Weights of a small transformer language model.
Size: 10 layers, width 256, MLP 1024 SwiGLU, vocabulary 3333, 9.74M parameters.
MLP neurons of a small language model. Each row is named by its layer, matrix (gate and up: input weights; down: output weights) and neuron, and shows model dimensions 0-127. Each number is 128 + 24 x the weight over its row's rms, rounded and kept within 0 to 255. Numbers have three digits each. A neuron's up and down rows have the sign that makes its largest values positive.
Before each neuron's rows is what it responds to, as a language model described it from the Wikipedia text at the highest values.

Description: Comma after proper names
L3.gate488:126110094133139125088106140081136146112125090127159090155133133118144134120129105140106095134149144149139138112125160146147100142121153168147114141137143166116122106091125112161138134109136192160127081142149123120144116126171163129126109117108100097119138131125126131125173117149158129135070115113139163087094150160143138108150163138114096153125117121098128149131110154181134130169155
L3.up488:162124147083128119107129149108148114139115128157130116152140169106124115133145076160125075147094123112067189133154127142144109121080120137127110099139115144170153125098170140117124121107130159135126119129191100115119134149083137166088159104111129128128145126090136104131162121177172096125126139109138140081118143146166146100115126122127088128132158123138107130122151125148154102143170
L3.down488:135134116117105074114070111134141106072133100082144138138153150131126145125121143120119126138129122156162160151126117149183115130136130142124102129168133130155133137137105097134128141124152139110121072158123132111132098075098162139088115112153122124156146148110134166141130169107117115140086140147103130139130127148107080123141131152108131132136110178142127079123118116100105105111096

Description: Comparative quantity "than"
L3.gate577:114156131112097130174125146141137136116156114113087160099138102125143111086123152147120104120135130108077145145110138109183082119130107106157117115157150128143146126115193143070130140114099160150126105114177126105135128157123113135120112095151150169123118164126124096104121102140067140112123090157142142151125107110169095187129157131142131123189115118133136138115124106124081146163126
L3.up577:104138092155128163077150128127107118103147106110151160066108127140118125080147158144149117143092123124109123098123115158131137134105144163076157151162115060129101103138123091106101087135110141149134123114139166163134184117152101149130098135115111153127108122174145151136096161159130114123113104092089124116129122063093088100067103072099170138152127150115114166111126138099164125154129
L3.down577:134160117142122125125144104121151153137131147094139134129100107133115137095107102124154147131148134083117129182096180091169093150137143096126140133116118096136101120145132126131144122099155132141125139088123146146090122147144093145114152112122158123144126163130134089096154124152124182146126116085152113142103191092091118155123149098133140109152165132123128183141117099113159173132135

Description: Phrase-ending boundary tokens
L6.gate410:087127182155138150131178124146146103161132106153163137153118138124133134125152109129085128155151130150137123136174101182113122094110147139120102116171110132143156115108131128133132103166154114131136142140148079169104109127115108132138143129149124082115113142142140123129119082131149149069129134105148117077160142091117146121159125117119121142120086106106149101169105159164111164126179
L6.up410:150136140126129140140160100149110129114153090121096102119173124093135153101143117145162146142138117151129110123130165139124134116125107091125104097089127120136126143148134123130156145118140143115085113144156133126081100142176118130129141114114098126138161094108152112130200117159125112139110115173128129100134158124182110138123097146155077097106129129142121122113106065157122126123157
L6.down410:103093115130114114117121158124157118101145109101115116112129113124089128091108126152158134131098117159183109117118116131136117117086181144143119121144153119109144169115114162144118141131125149169135107132139104098149118082094143150072113110106126151110135096178156128151102124130170139159143115095108172133107121125159123134146150160141115099158084140142091127062147107000162120160108

Description: "than" in comparisons
L2.gate12:113136118113101115144099172153147136125075153134099109113115123150154118119098099134144137141125111183123109157117103086090099069086167144187151141166160126085136152170122127161148124123134083140095131151147150161118102138100086168084143115170132136106131127108137148121103161119128181135122113128146140136146149102149096130105150103132099114118126100138127117144131125117111082105135
L2.up12:135120158135130094111108112148166135116107124162168125138113168138137142106079108124146132165137142139111108173126130117149151120140168125147109140180157120137138089125156103145123130111139108186149147091143141106151126130147103127080092158141135146137157113125116077145117136111116137123115104146105108140126145112162138147125111118175110118150150100178135127145153114163148151127094
L2.down12:097121157151153146137112142083134119153123088128179162139089130116147118130091145127137129106168154112108153178158139149177132075160147097147105106163156085087101116160140148142101144149151153185091109122113145159144137146140120113165117119095155136151133132139147117135137112114097145087106124162115155149139099115132166166159133122132150126126111119135154103139121103110138139121094

Description: Clause-continuation punctuation
L2.gate981:132123130174161136112136117155162113167170114068166143114151116159152144132144128096089136122123128134146083115191106129116130151088136103130071121144129138107146152112126146152123176103145151158173081082131104144118092142148144128151148156130122098099161120127124131119104126167098130133102099095166112116118129126188145136112085124127126103115105121140128131113120146165184148140138
L2.up981:122114046143144103126105139109126122138114101091140142131156124162173129129124110117088101087151118122152135143138117160139152137145148112084091067138143128106148109123123124181113150144089125111141088142113137147111165153115115154137079130143083151106135147144118166123116138163167143149151107122110149141133098133142164106162140137121132117112133114119142130088137110094147119107125
L2.down981:103125119141135129176153115106129155163122135119100115114126075052096157113090063102134147141127130109115126140133118159129113113126109087170100164151116158095129081158164116141170111127143099148139107136143111118154125115123165102084079133144154133122083142082109115129087134074108134127141109132120154108128137096115145096132149111163155122159097121121169134124107095133149123128156

Description: Word piece after initial letter
L2.gate638:089115174111095095127123150163111127127134157108141099104080121128100164145123174117125112155118134130120130112110137116141156142120146133131112212113106113147105088131131130099173102077159096124111131119184089102118109111120124127123142127100088127155111122104100120127115142100145152125130160135123068146090124120141143175191112137150144148125138106127131143150112131148146130181126
L2.up638:101098148121168118170103103125156145105176105092178136117159122136121094123168145118155095128125127100116118139141120110105136124152116140132102157126111100105099122110142168160100138156128126146117118107199136138110086110119137109152101154069126133133150133120114131139117124108146095135091094104091119134131125159161128171163143125137119128131117181173122127087119141156145114107099
L2.down638:117114106099114139091085141131134105144102138116140123114122111122139116100110119078107151098102146160095149072156129113118147140140095115137104143126110135090108119078112117120118125100132170115069066107117120139122150138104088104177144145095128129176135122132119136146191104118169172160100113130141118152136114110150149116141162093131147120139125120117153143102140173128107108093099

Description: Mid-phrase word pieces and connectives
L6.gate757:157147187150085095100125140168130117126156147139155149131163133158099128144136119128118154133134120125103109104117175117131132144110138141138115146156072096125118125146151087146088114135115187128140152139115114163151137108072099164132143125147144116136125137175158112143141147158112153141098115115115160125136138160143129177111095115167113121136127153141090066112186106103161162144103
L6.up757:088091143139126119179147179118131086092101163119137135152170099105093151120136120113131097109106145140159123155133130128152107113144091158097126147132058136155094121157127163154041121134132127077162144111137133134115122149129149125137128131137111156151131135118157150121125171139111128073172094165123119152121114183148147162103093122146113143116198126110099143100092149145130119101153
L6.down757:173148151143144106145088103152117177139128100111142147099139149139149158127118119095108157099146113128138139116073166181161120131121133119147158110101169088140151166116091093147105131132128118159088126168108142139113104143138098105115123153119151138142125123127124144129104080138083149173113154086142122123121129087117092139163106167070100159110123123160123097099128146151130178129121

Description: Mid-word place-name pieces
L6.gate280:121057145117098138157084121115148173120154108117148106136084179130071114099140157135106120185120107107122137109125123129089162131115109159117155104116128138175157124113130136126142083100092099089154145099116100142098083130120132157111148085084098117118118152116120132144146130128102081177125085123097134167150101131127146105126116153144153116158130090086128137107145115126136124141090
L6.up280:114106148101149129115129133178116125129118082109159162135170110096142120097133148105127110112117154125131100125151115114112213133101130098187136152184131150116086132099138094116107119154141122156152101109143110137162154111115110165118087176082132130149118117160117158163157161130111122143107170094114083145152139106146116112131125129150151148135146141114121114118141118163106127130146
L6.down280:093089120113124123110137158139088129137114123149115122136135147164127118120111118151175133153105122142106077094117148143155162130111119141161172141118143067133084131116156148112098166169098115119108116148191134099120132174124114113149159080119128141120125084139134128104169104143106142144154128110082142139126122102130119149129148129117123112144121091138107118110121144146159134141096